python train.py --n_layer=10 --d_model=160 --head_dim=32 --norm="layernorm" --norm_place="pre" --norm_eps=1e-05 --qk_norm=false --attn_scale=0.177 --parallel_block=true --init="trunc" --optimizer="muon_variant" --lr=0.00896 --warmup_steps=200 --final_lr_fraction=0.05 --doc_mask=true
MLP neurons of a small language model. Each row is named by its layer, matrix (up: input weights) and neuron, and shows model dimensions 64-159. Each number is 500 + 50 x the weight over its row's rms, rounded and kept within 0 to 999. Numbers have three digits each.
After each neuron's rows, "fires in" lists the words (lower case) most often at its 100 highest values on Wikipedia text that the model never trained on. A number after a token or word is its count.

L3.up459:425535580572408492533482445491551419537444490549521511502503456481480459489457531437474569608520555521529495501493500476487557573569594472558460535563538481520524461474551616545468465483494452462535490413561524543481479484499567473538564491486546475525544435527451526548597512557423516381
fires in: "on" 63, "album" 7, "single" 6, "band" 4

L3.up502:477563579598487503396508560608409473529443570485469479547555438438419487524586459509512507554551479477554539457529479505410527454546489592573514430414506519546494523454495494439548516489557414468455505489459506490437526435506480557599456530490516401576539455544400406542413501559480492520
fires in: "american" 23, "football" 15, "international" 5, "german" 4, "zealand" 4, "australian" 4

L3.up475:495573529533524426490524563494535514441439550487490584452429455624539461477488490518481489514526552488451430462475508551460575417477406444463505576427426445527419414524531515426538523527495456538510492543480487514493411567495474552553518530423518554453491385566550549628593510557491526423
fires in: "be" 35, "is" 8, "on" 6, "companies" 5, "along" 5

L3.up488:529552458463499500459544494433446471559420559493607595558496439381427414537499563602468514442480538407505494430556451474472517528428460535476618546410546572524548502500591565545536542399421430460539504503543565507495567449505481541451472458478572459540496471408443467499541465451448506525
fires in: "such" 25, "high" 14, "satellite" 8, "with" 5

L3.up368:489533469556456533462477555384566517549523529489538497453525521529422533525488542583583501538500570515514500459481526451474479502448488580477515534526478521514516494477513418517403565477454489451574513533484534492453574513434538529499466492530501550520435418371516426498463429461504448418
fires in: "football" 14, "political" 11, "south" 11, "western" 8, "east" 7, "northern" 7

L3.up616:452421381592522534419517462484385433486453534541426482488438465431505426477501475569486481534465486578703482484454562532486431497481555570519466455481445507528480503455514603517428520422469524533525503443580499600418530484491581490519443486472474551536598621493420523502454491507501502506
fires in: "on" 30, "after" 24, "production" 9, "new" 6, "only" 5

L3.up150:459509529519489577400463465512495423471486532662527570425499489506570398492479470487507479472420459492479468426424506544465470485480467499585440520513448454490493416643494592508523434575517527628476485573545465556492467502456480483490491497593458511491536547555496405521556459458539476479
fires in: "were" 47, "was" 44, "are" 4

L3.up154:427522539534533544534574392576530551589465479546513507523481542445497573447522399504522532457506504516592477494482492514435483532518468410458537535519495447522538431487497550505462537530510523572477587435587481471399485547600588411568496457461449411408624477588503460470501501490474524384
fires in: "but" 47, "however" 11, "or" 7